From a checkpoint of a small transformer trained on Wikipedia.
Size: 15 layers, width 512, 4 heads of 128, MLP 2048 tanh GELU, 64M parameters.
Architecture: LayerNorm before each block, attention and MLP in parallel.
Training: 600M tokens, 9160 steps.
MLP neurons of a small language model. Each row is named by its layer, matrix (up: input weights) and neuron, and shows model dimensions 202-297. Each number is 128 + 32 x the weight over its row's rms, rounded and kept within 0 to 255. Numbers have three digits each.
A block is one neuron, or neurons of one layer that tend to fire together. Before each block is what it responds to, as a language model described it from the Wikipedia text at the highest values.

Description: Census and template boilerplate. Tokens inside formulaic Wikipedia text, strongest on two in census "from two or more races", also "population was 1,223 at", table headers like "| Source", "Total |".
L12.up321:113123173138120136138057164082102096165140183130144138170140142183081129106099082182140113188165146111103162127157111147096106159132135137113106134094110140220092112141159176115104135106157135152085171095132121142189058109146118139133138144096175134145076088110136080150168096089120102143
L12.up1042:068092095105066089129085119123146149151161096151100142097181153132119107113118114178108101155166137098165138178110145152123118142111126116108114179133150135101050109138101158080149190120138140090154140149086144102147098102099122095098125108163110131137078090128154158129136113088151169129
L12.up1151:179150166102112100102147135055174153084121059127083120134123121102119103177154120138116136151178134104072189120144088199178078164140168090088111211143120130133045161125175103118124203110099108144126118099079190114151081123110136074127122134164130111124073156107141131100160102141160154147
L12.up1285:126068063139155100075114187159136164125158093130142139105132150187088138137061127135154127121099110135116077117071170117125113102151125145140144149174099130119092072096180189153128129114123149152148121104155167160150149085195184108114117134081073107140031114085223153118138080076082056126

Description: Headings, table labels, word pieces. Fires on Wikipedia section-heading words (Cast, Gallery, See also), table labels and percent signs (FG%, Average), and mid-word pieces of long words or names (ough, op).
L2.up460:151079144134121162168116111165116142153118149102112143168128208115116182180153142168112138224148116112086134179148130164126138114141101138128099106153154116076152159119114180154127117138039169093131157091129125096174049142118095144116065115139105133126082108170140115146101101135119134112

Description: Abstract personal/emotional words. Mainly abstract words about the self, emotions and relationships (self, love, fear, will, spirit, faith), often in plot summaries or titles; many other hits are scattered verbs and name fragments.
L2.up4:149189119122132137168125134137094162133154113171122121119081136169098125172154175174145130143148126118097099170123171111102164164170152132135138094126149092181201106175126103129142091132084162148132055139167134120090138147147156193168179113038177090150095096100090094091122101132120055109

Description: Four-digit year tokens. Four-digit year numbers in any context, often inside parentheses, date ranges, lists or after "in", such as (1974), 1999–2003, in 2013.
L2.up1761:077149061123090121176134142100044076156132144097129150127131147114077172130108149130095128127141154139144137106105125126152125126122117106077088114097103196112112119123104153131089193140125134152143142156160163168136141167157127135158127088141162114114128123075128127122112128199116179069

Description: Time-span duration nouns. Nouns naming a span of time ending a quantity phrase, like two decades, five years, two successful seasons; occasionally long, short, miles.
L2.up223:156150056135132087123112165065135128142179059142082176116120087129125131128138129153190116096162059155160137171116149131161130104085130033164159107104206076097122071097075094117141137137125130125174120142085139170106191109139144148168127135119122120117126072096125158102137103151104129077

Description: Section heading closers. The closing == or === of Wikipedia section headings such as ==Career==, ===Television===, plus table separator rows and occasional name-initial pieces.
L12.up73:137090203125139066105106101152184176086077148093188109116128117151112136139203127103161136155161076177122167053138103132096146111130169120084085165132078120137090115138166094194099114110114157173101160114147126120142137116135112109168134158119120132132085136128151131137189105128067108126
L12.up604:121110149142161146099092174119158119203112108130123115136156137113077136162152216147120146112162070139083139171096101185112150124126155080140092161144128149152147122097101143099129114111097105153140164048071149151122119157079145085152155100150130069123137045088198154088126127143145119062
L12.up1812:167154147140169118145088124089109135099071159096137107133141141153154134201113104135142143144169191110125097129124133109140113139137085119082049110105098123093164181130199105115192138156142116112114120109103171153109077130118133084077119189161087079134092097118138123041162102107094089184
L12.up1828:179141104175121190176153110137180147159130101153108074103102111156145116151116159129193127166106092161124157134144111161119066141155085097141143136172153121074134159137168145106063148129138080143075183104153104117186130154180196138181179127156142117091145154158142163117141122137127124098

Description: Unit-rate slash. Mostly the slash inside measurement units and formulas, as in m/s, km/h, per km² and mm/year, plus InChI slashes; weaker hits are scattered word pieces and hyphens.
L6.up131:219146157143136163101088173104099075120124137155149113125106149141167136167133140093103087085089100113139081123184120140102139153168144166204098152108167123145141114071105106088126086136133182122110147170097076170117111071083136138129150089130100113150112077141144077055157153136147113160
L6.up261:118081096178125130155146073099161138126074147147154115126128122136171155150124129082143118133107177129081121105128112090171149153103091158160134078079111105044102132159075126120061144131140079090163110166177113108184094160111141104088136192196053238145134150127135073145126141130158151138
L6.up274:083106138143119141128091136149096061130153085069090096150123113136193149163111126141160100165053102128069146150123159067160138178093131116128077104124107107120108083140068164069107173179136171142180202100138093132109142111107080115087153122158169104122132123145156107149165121149180139134
L6.up717:110130152165098142107133173129145186135086105197152089152152061147138117158113136136081076115130103152148140092121099077135124113126120174098170143116167146115164066163148174077137175141103095151147091119138111096135095148129120218123171072173145196109088151089159117146117124098116154100
L6.up723:155095133139187122156113136147064122122065121138149137118142148101132093098071124116089159167129125091110102059135147093132067088143174100160196155085105184103110144056108129116097119132145147128164159089101066080148132039062152090174192150095103155142128107098149125105094080084175089144
L6.up905:151086126148126135144140147110164126169161187151104114098121106094117150123099116108114140124105168134130132144067093130107062093123154154172108166120149101082126068117125166128131083183113196100140141122104094200090130130119165137085178168161119093075074077175086172096129152093175140133
L6.up1078:211149195125121163101197172176122101125124039144174130138115104061116123077071153086159167137183117108157127170146121126140169119178089115132138094135138124120150141169140189017139084111121147114138112149142111127134121088101134158155078145126049160104077080111111125119073153063122114091
L6.up1151:190140109152150127110189146127110138120106189152203175152110118066065104132165179100146117179089107127071066149149122135120143114161113157137080114140174121100074125131079094092143125120121092157094193127114118164135152153157124156134156159080143146144087149174108142142039105109121162255
L6.up1152:130111143160147139085164146136137117157121237124160143138131147147114177159158163132163136079096143176155098113091164156096135142130159101108130093109135110112146088127144198147143140168133095141152104125158111124156123062072154105092134176137069229087087105196115144127154088102162164109
L6.up1328:131192101187072119124100047069124065134127079119104120075090150128125151146201185098194188091084120092142080135162135157089118165138139182211118113150167201090077110136100163103130138187138183154137103099167059151155112113121086157074169083093156133113147091106118107132117154128172172136
L6.up1399:161168107091168099117100120146113156184114127118128155072099153172157114149152102109127127163049110118165127112131121094168124200096118051145098170114149147136134165180125164129103142082048194149186152139093154141168123122101082178147128102181066093090076110149098146167145092124150065136
L6.up1530:165155158180128122132104084143185134150161136126126119138090073098155151160118104083132125135081097120154126142113145082160147114054085172156100141116120148155161126081043173101158142072159133155180147094204111055100138152169059138101123147144094154123097066156041110161105164120190144066
L6.up1602:115150165155105167187094150092173064153112097117206118120135120094094130091162116121118128132137150144106126122161150092063177132116117096110116128085133192121141085149089126127076176062078117162129173177140105125133158082186147151142115125137081102090038127104180156158127095086103101153
L6.up1627:152114080153096148171174148150129170081131161128176127136098171135124139133097091096091180134151122121118084119143108136181154127111070164159130098136074087139116117143142168128152143069109109120126092140065136157157098108123126246094171242117215116153143155210065134135063103118140118061
L6.up1945:121143228092142189137079073161123072124152124125200065141191102122191162111128117099102183147064128123133107074099159107126118085103116170156113183174084171128160168135114112099149119105163145111125163086128139151097082111153157119098153187123151178120120085118136146108076154138134167176
L6.up2025:158116141142075115184152156122147066124124132127156140124162158127176138186139131176092074142137130104099075139085102065164093159088212117140159101157121058199154156135132129082162163113126114103135136154149092092103096107142080076078147157174134129179098090082175179085151106091125161059

Description: Quoted critic prose. Tokens inside quotations in reviews and reception sections, often mid-word pieces or the first words, e.g. With(out), un-ple-asant, excell-ent.
L6.up113:114082099105134106132137061039072077088146198115102140134095105119078104158171126153135154162120120141135097129153132167119086169146169121133160118101114156161123082097164132152129094116141173096116071068131127255135091125099123152159148137139152104129150109111112155155118133183084157150
L6.up192:106116125103125150170097156073131071136121152148123122137093105138094153065124149200072134146139114140150104093086160110155160172111181129150113139129101157137102081129124159115135139106080184130104077096129147138092156102113124136113135162114152113181190126160123066118173118140137114143
L6.up220:178078157132111172116142116118077125125137104146172099133115121103147115152097141122147140100077133106174188078103128137156175131168189169111118116057151135139210112162099073212165096129146151137119132105057129130139160073136124102104118091111107016123141156104110127132105071139158104139
L6.up256:106154091152123084150117092119092086137129113107191158142103134129100122111131106102128160152067154111168106169135144106138084119095081127091143168126125116112111095137151138121182145106115122194095136144057120127173122122191109120097119116116125078056160054152139147232136157064102131084
L6.up570:112172131106096177169105139108167183129115193179117109073101125129141108048144135141082139123127090132163121117138117126163152141105171139136109101116107109110106053138172109109093120191146100136138186130140200124115055111186129114146191070113164139188115104146080179138098130094174120132
L6.up623:116155095114091128074139126164111122122160148124106162131134088148117126081170155112094084162163090180174117090090140179168126146093200124097168179168172106117148126162120074182137112128141142151138109048121085138106167103124126144113173116100124086223144152098103101146158131159114137140
L6.up682:157180155129118158098133091083090127102134124112091111105140128178129121121160083160150132161115146174212151139119139104178164143118165101104127154146145093095148151084086091112131129164153131102135157163144089161155139075151168148122151157128085068115215069129116124078096110108085125132
L6.up822:162131117163166096131146127059138109090170118126141072144148098134095141148150125148155134162117147117119124153112120134106144078095177113137145121149087116116072070080129098160171139123128129128104060130133154178190166080129182110147180050142143110149140130094147118129147115160121100126
L6.up893:118167106203151092113105146128102141110181105073098077096181124094122120108150122097112056116115163107076115143116142141138156165059173020110161101143179106145103128119075140178120099116116064132076081094133114087224177126176144144175106099085095056143186133115132171119056163111063141082
L6.up968:159143154143135124131110148062122134154095102167087111186095097055116135134116111094093185125137128092126142134091180120126102143089142086133136117189082141149162111131150116173144084163122120132134172125148096164098192130078133173129119080131145132155165129129134179099151091130137131161
L6.up1091:164100153128104180119125067136107134157158122136094110180154136185165119064153179141126096126128113127158137103131185144193146190153153152174163106152131181174223120180120117168204181118122123159098103086126138148137091078130154110164111122052161091174182130108054078147146118158144131130
L6.up1112:141107174168127165172156173094000139098123179151039128171112166137142100159070131167176102107111101151136146088108165142145141143116139136093101125122110120108101129095139120116145151137130172119144144090120147197113190114160160160100179124143082098119161153149131094137134097101167077139
L6.up1282:079135176143123170169135183113089091083139168141078115175135169136067181143108142163121113121121095157149116120124081147078103145111206146126147159071102111126118140174092073098161083118148102104107126093131182199147147131188119140125206108079121061124184135185161085039111094154135126081
L6.up1638:156139088168138110184119133167088123159165176133179153058135144110109101112142170100084155142157105132087119100150156163089132110079116141109122153103055062113079129117095157151145082082090164108130093131170156112098186161136151199126083116097111167135115149131092129136080109111117111105
L6.up1885:153114131150105099131126149124126132155106145155108040124129106102130084128131107104115163169131127113140106103078126084162197141086187147127109142096116081134082096123136137158208097161143239174121161121164143123126151123069167105111109086086163105154097152085148187093143044092189134090
L6.up1924:128210125152149148129088144095152088136138148146202127067084104143159126119103147175180079160165112133141179181115066143130125139127193088140116138119156077135075106153148146077121184160124128135111078168139076141075138133155157171137170095115089157176153102110163144083148091089108142166

Description: Section heading markers. Mostly the == marks that close or open wiki section headings (==Transfers==, ==Release==), plus first fragments of split words like deb(ris), stud(ios), ref(eree).
L2.up1236:073127145128186129110062113078172116118177120141100132103083147153117102156150218104090117175108171148161106125196120133163152132126166103170134131140179109118025139118180123132133146168112113132111147154150134130142225136162178122086065137166118197126136187193093137134096122137106066086

Description: Years after determiners. Years and other modifiers right after the/a that open a noun phrase, as in the 1990s, the 1998 Winter Olympics, or the now-obsolete.
L6.up125:083083104114136132160113138129133128129148166158103130155083101060160130161175061158170125128141149164161090109186094118176103158112131160108137157113098109078074097115098109125083128112155157137125130090098139146138163111149149157128157148093134168078131082156106151143144128107170129075
L6.up162:097137123147139129115204139141126143120141196108174149098095113079139100154130166109144168103141197161121126099130124101145132155112172146188096133089106081120122089176135166091135092108133095145140159095147098153140076137133089128109151096103113107073115159140151123142097082154143172120
L6.up334:057108160117139150095143109130110091104139071104068176147139139125174124124111120128173150109128137119148167179172114190104174125073106130122123106119156066133057110173153141054085162126084126144155138143127133121115113108185124130076186104137066170154198149140072145158119123121078113083
L6.up404:034148079110130187132107121130147144125195105109121076136135137075108141124163179187090087174148132108072179130130144144112197124149148146129122131130084089110143137149114096134134193100088142115178161101101085089093148129098091143131123089123188114140139099145148095152096106137159158088
L6.up494:161135155134154147120095160138104142118115151157150059154111088146114142143146137125152098122154130073110135129167097120146113131085134127099151085108140130127109154104100078108122178140127107214162106181186140081071058070075170087080087151087132136081141168192090095088112163091128106123
L6.up755:134120089144152127115135112145101061122137156123134201126121098160139114076162159127082122162073162065048143131120073077163135103075085087129119144180143191135126131137158141129128129142127106098111153117151177104095036185116130127091080124141145132122123071100149093162108084139167096110
L6.up934:122115157104099134186119124128148157129189110137157097148165085079156132135134096170168042160143163133143190075152107128116126155069120128121153131137140134128165149144097118141152155066198149142131156158128087120113121101157116117096123129139094161143086095050083122093075173131134082108
L6.up1028:158143159127075152160111125099093169107113128082135126131144082111111109053101175147077116141099107135154138183127107137109116112157080150105207098083139116119126131111151174138113125172151155165208153162158160162098088073130147131148103132180067120090079120183167181076118128103156171154
L6.up1060:114183084188169180196116148142173166090192173135080110117103098058127137109127168122099133125141136128138129130082134096120168136095097175116118111128155069122101130170079143134163124094134162153170210085167163152180145141169118148100097154136138158158103085145143091077197159162088117118
L6.up1263:109097174159150151132094079103088091119146153102067144120129113136160157136183130156106091124107165174156206112212127114152180097164139176118174168155126105144087132093139136114143140174131120107109170114190234154111105055104205156100089084159126101096091111090162125122105140111092170108
L6.up1267:113124130152113184148155081111081128125187048107085151131100121121148133152152158152201097111104172129167158126107094070162174159129127180091118131124099133140146137112128136105080136051137171241130130150106136154113130121173064098095143135104156160063134092087082095152133142064128181145
L6.up1357:122121106105098113176116078077100095131114060092093180132120134152151132154147120145121165077140142152104180176103094165173187099135114127107164129077068104154099108191077119055114188159139143111075107175176112120162147101087150130066104115120082078069160129099104135150072128101120138141
L6.up1409:099211138078067152136107103165096159112166134082126103145147125146140142126174132132107089095151102135104139179114119145109088178155165152115191156188176108127101097135111101139148108125206172120107180105111115155086126122126111180142119116141145103149156137095049113145138111114151141123
L6.up1619:105164156131113158149090183148098192123109080129076112168085083154062123095162134146179149164111133215130119146129087154185126143154119112095165157147150095136147108064183136083145064125120090137147102156167198117178105138135159110146142134146126117135153154089110115084101088186150140169
L6.up1700:176089161146141145131103143076137078084114134142129109175154139169065115105078109100123188116195086092122113144139161128156105106083146097074093153084133128102148111143163172126184194188119088124204140131163187084082109113204139111143130160180148104119132125104122110100060108119168071103
L6.up1721:125145083057147159130115136166134108142037080115128157086084120132176127113181124152172154104106107156204112121175061118103145132095125190193183126051114105132153094160204134146079088183126162080133071106102100169111122103079152119162095123133135129134193075054142131112142141126117188109

Description: Relative time-span units. Time-unit nouns after a number or "a few" in relative time phrases, e.g. three days later, 27 years after; weaker on "an", name pieces.
L12.up608:120101131093148132141122124143118130110144121138168128145105126065169107121130175070091084150116135089152149101182074201162116066107012066156146126159137149127121140152089107168107137115092148099047138142141126140155098147153114149122116146118161160151105171080087089163164081155162129159
L12.up884:124136137117135118164130118131103187137149078071173112159114103112077121144077220090121148162172138089145130125126086116192158127144103110103085117132130085144098109133093144119128113090172106125129117107087117118208133083174146134179095041061109124108112123120114135136144185106144076115
L12.up1144:146179215111180096148147122103163138179132121125143217112151127092174112119121142068133091104133116137186114111103158149098112073100069118104162178124121144069136121128155145128108113097120191195134121189069188183062165125181130144136087110101139100108109118112128161109149094164135144122
L12.up1391:091155144157134111156110063100138139110106118158158157122204126167174125166172137121093107127167146078138156129092143094170131132117147092161125091124156098106131124133121101080164121107085048098155139155138100114130076127100191138142090132129158131140123111094115146116106159131159064088

Description: Partitive "of" after quantities. Fires on "of" after percentages and quantifiers in partitive phrases, like "34.44% of the population", "one of the", "most of", plus "%" signs themselves.
L6.up565:108102137147124107138129100148138159113115066171119161165207116091158108059105143150129110150099191149186143177079123132110073137140132119080138155140139143121101134138127160126123127089202146107187178080199068146113136159112121078095116111126143150112117083113166090148113116136088093063
L6.up619:137097056096135088136138146158128208121079096187133094145135101162117106116112110166122091126102142098171178217093142147140122085098149107087103167114100128103135110124167136104135174108103127130189144149187142100092117166168136165069041173110133109143131129151130125122100085149120152083
L6.up656:065112109103127106137119138202193090123154143112184152108135172122081139052134100093173167098145132139159133122164144131160139131116149090105109166130149170128143125110190100102134122106157110174066163069150045128153124083145143101160146118194145134151094108150081115125121068150153166155
L6.up835:101101182126106160130204139122122074099175169120107118127136140173106145113111126065133121166095183092141139078146156078127138114166116149176118125102120138096184110111160132139096147105111123126079181151147133130118132133113143176162095142121145083116130143165120100109126103157095162097
L6.up869:100121190155080068098149148209101153161136174126207101148122152128147119097096160119145091106128175166141158127144113110179127135122120129147122123107087125106130142087125133187137160076096040098155121158128075110072098191175146141134090158068132086167103106071152130154074129124071107138
L6.up1126:100108081177116116173144157128107061180140121087110163124102117059111168150141140151140135084169135196107076134143121111067126127127101128123186199158157153130132135052167068093104135139101150133109125128112134097103150125177108102182216155055094114141128111160099136120114081113122154086
L6.up1175:094117177149185104139158062114118164139113112132140125092102119099089124163120074104078078070130121154120152105138065049116141163156141158062156089106134140100142216083094128126169158052134091068169077107118106182179104127193105151061150116159123202086118103208113096123186155063103171057
L6.up1218:119102099121165128109105149166084089142090122043173132132171097153092124138196111083096156089150127101080192133143139110164096119153140177151075109109088118142102127143167147115127145140152169090181103115083098155108090099122169142115123144085153189132081117134130111119088104137093128146
L6.up1287:162099166148157160070141108146161084157132139088088118133108097114123129144142163134177128146125160133182135157185100124137154124079110138079060085106181088172150080046077094162084110152157165079125166042138119139163099113145129141102127136171129111091165158202070106108146124105116154098
L6.up1388:094129117106116168084154158093114177082164068122128088149117123110020084187138113107150152155188163167129092089116097113100129131138179082110109065092152109112109131161129114050155110115120081114094129126129110157047126110108136151131156082116136088080143120121105146156061092076139108105
L6.up1441:095107129120120091130163162122170154086141107148139084150145131192135154142177104078130160139146148116090152100125165063186079123093115091108133111136077136105175141135144124115099121153117115174149101169104143119076152161152153101128154093105122134083164160116124158065117084191062101146
L6.up1518:142099117112094177157066122183142107175158123116130171135144167146123126192128138127137156195121170094102132133102103103140099086137072096101119138101173106144131112086133152116096165084146109113139162131151103150059220073162162122122121116093155108085110118152144120161127088140066101138
L6.up1584:102142190123131093102084147145156125141171126153080111106172129107105137075127154127092172141128118089080101123097147148096088154119073096121115122216127066145135106154133113122110131089109060110132151149127082182122163151192153154108134111145129142163161057041060161139119107111126020109
L6.up1798:078184100128107128137157146133146104119179122159149176157160141121118099121135119153151177125079121124118135129066169157105178150081160124124131130146138126109076173096138149055117147103122108127171165163106043156059161171156123098108133104104120094062123159144152169095142100133153142095
L6.up1808:142105045061113103130112135138139112153131142133079156162151094159130111072143122111125136151149128138124150119113085101188075087146086162152131148195052183120150166186125187147131139155123116125130111122129121137055138166166118084110081188124164134086043129186160103147151157097136102175
L6.up2010:136114104124140068136131111087149126088081190196125175125210139127109164166101052139089092096114145113134120135147112159135126131117120119081120098185128124131116146132188136116175145157178105109130091145157138096121147147120127139134083132105110154148074117160181153144105103186110149104

Description: Prenominal noun modifiers. Adjectives, determiners and word-final pieces right after an article or "after", just before the noun they modify, e.g. significant, seminal, same.
L12.up385:152168095139102162144106089117128156075189110114155159149126090085162147087166188155148133172149055167116086160102136121108045118093103139161155140094118154108138100165112115097106102120065131138130172071145169116146148152106143053142065119148099158184123159134071113106160102135090094131
L12.up906:109134111147094100133114141147143148151080109129140076184148148184178109119136166126112128181116097129157128183060129126124127215125141112137142125170078101149171096177089106121108153117148126108092131146153113119118148126131121093126134147086086136134167155163096112151064098071135108083
L12.up916:081168147150071085110079075095144164121109145149118152135143113161107152067193208191138179084141099168115088168154125144145083181136153131103143075103098186112110138148129131187106144114138176140155104119165179158140119130136159123146125116147114113166081146098061086071140103132046147092
L12.up1007:164159129194137096123164132130145131168142137092092140167095110072180171132143146075127214208068098163048109130159129149145131122133178106133107123173161175131035148125090174136115142143113124065128151162165134142103158175122164132081130081135080126112144089069105108107090185171116154109

Description: Military unit contexts. Tokens inside military text (unit names, service careers, weapons), often punctuation or word pieces such as 46th, submarines, Air Force, Grenade.
L12.up101:167070145105084109079078112098164132104154100186126101154126142144202127099105157151152105149113120178122097171142161088113099090085154166107155151084070132108091118171080069147201189102160158131150114098127076121156124081145168132094134159152109077138141111154149128102130123171051142093
L12.up145:142174138184083129099069186063099109066147150195126122135157137101101121133171196138099101139066136129203105151106138085138152124089170090140148130110156168101157079166079072128132155078120118105160155108131142120122151087155199108118170144130117158130169162097128078064063128135052095182
L12.up1367:100123129155117094175100062070138098101125178177158092099064049131135164162163153110146123097122161134177155121148142095134103108142161088164087081071146158114157122185131049116134121136079152142178137157149127081173147081094155174138143116143134094097088141194141091144100127098086078148
L12.up1491:149133101116162150103153128082103139169162082125142125127135133099037159090151163123121126205132169148130125153173125111161121106103137121142102078164085149119149103099127101133140138123107131118152132136109056090130141095150097110172110180099127103177148175142086085119128197143127143201

Description: Section heading closers. Closing == or === markers that end Wikipedia section headings, such as ==History==, ==Plot==, ===Special events===, plus the line break after a title.
L6.up13:172140111108114131122122114128160084138109146088099152153088144157171127102152123133109121148103186135105132111129117138166088137114143111144113192154102116096118048053171112147198150163109102173090120086126127124169139134164164083112151088125152128064117164076152155155089107135150122151
L6.up86:141149084122113132086084165137123151119158138144126101106116156101166125106102101148146106106145102162152091122131124117129141159170134136136177140094148145120145109089114140167166118138127117159178154129113146117170092125138113065062145150110119081072169130161144137128141165148117101120
L6.up382:095114121132092129128086123130165086100173152159093142112098126139139169121136172104071166117155098101145208145116197147165153089148184103102109207191105140143091181114175162138101112086157133110167055093128158163157067189169192144109193121119120098181113143169103143145172113099148079155
L6.up487:104116094131102106163138186119163106127112157054134145181091113184104087196131066100139142110146130110095126096131086112163143083071117077076120122143103150156062127162180098161153155120107095165127097104140140146142174096117151148114175176137138137101178139120187130164116096119110137124
L6.up513:142143203092173120115148120145105134130135137105064120131097096182167168166110093053129085179106083115147157103153108159176071172133195124164092139129095101173108131056139210116081108142076156113119073144170105173148215143145127142125063089150199173154120130097161105196104085134137065128
L6.up839:162119100127112078106137119143101115114114156142142098156084185119152218098147130126201149175134181127104097156179126175111167170087168183096128150104159050116117128120109148115079166141169165153068146107132163069158192131078135110130113114150106139108156150135136104150104111170117140146
L6.up854:138127145137118089140144117133093101089146135113146075134105093114121174085169129126141158164185112098162152185117144129123097121088119132166042241105160124109143138115166127100135125088170072131155170119120106120143118102116211082128125112111103163066138080177116105124196095164141134110
L6.up910:182094109093097101124114141102140106152137142055105160117140145112102133101155178105086122141138115142158074103147177106123063134187155087134131107158175073120089117089152137162133163098150186107100138146145155101098137142190147182142111077125127171143147108150073118166157174147148118100
L6.up923:178133116106121082116085125155130138095117137174142146174092102067134171082171125160157088121064200049154167139101138139141119080067210132120124137162134127097093161101117145084069067150136165082124114133140108098122127121164212169162137211104159111108126108140062132136164088169107130137
L6.up961:113176144148130082116075091131110077110108190163211074111101164159114140166144114142110077139130113079094109086090129117174184128170155113175108115159108079139157096121099128098126156144104095088152093191122082171093115117085133117055105155133208117116127139081153171133147153163086165136
L6.up1021:195133182179119150161106134151188094117139118113183124098087186179131100125085130134117107114151119151148152115057105124151115174097149100140122139109117130073131114219124174146088110128154099188159100181168121148107131174145171105124119117092178111076096097106193108131110178089128068129
L6.up1040:091115119130156132131135099156152168117110157182132098173127143131108116114143164120112135139091103132165092124123164187031142105125153161125147099155119123085124077169134086152150129141065114187154109137119143171133172219149173071183143070125157134123151156122153168167097149105145214110
L6.up1090:056120155134106133136101169126104139113135161061084137155108098132122151134164136148076169167181178137126116183149150179177119171075162138121125200180173139083068123150158138067142146114140095197119079122141146178084127108183153093104146132102100109078081141184145125076157134152123125124
L6.up1136:153105186097123031132112154154134189066120121147158165151157131177129135133113148143137162137087103106177122142196160101085101172116136121124149114145118125110159133085118099168106057101082141147153110100129111123089128115115123148173144083145125093130170147148134119110141125114147115143
L6.up1229:131181083055097117166155197106114091097131203105162080125146091109161143105123208144106123088147118097153095139145168103082187111099141119200135162067180177100048120115130138108163146156101201112064114140142115123190103126127121113068136140132120136129133201076086151185071121092167029170
L6.up1396:117156172168069077151165101110182068078165151027184125116114111103131117101173157075096153151142141127135063047088134133097155117169175137116101108155100111201082168123103144137100162103082149093076139145170149146167169163170196149140152125136156119098092128109134122135105105142116112124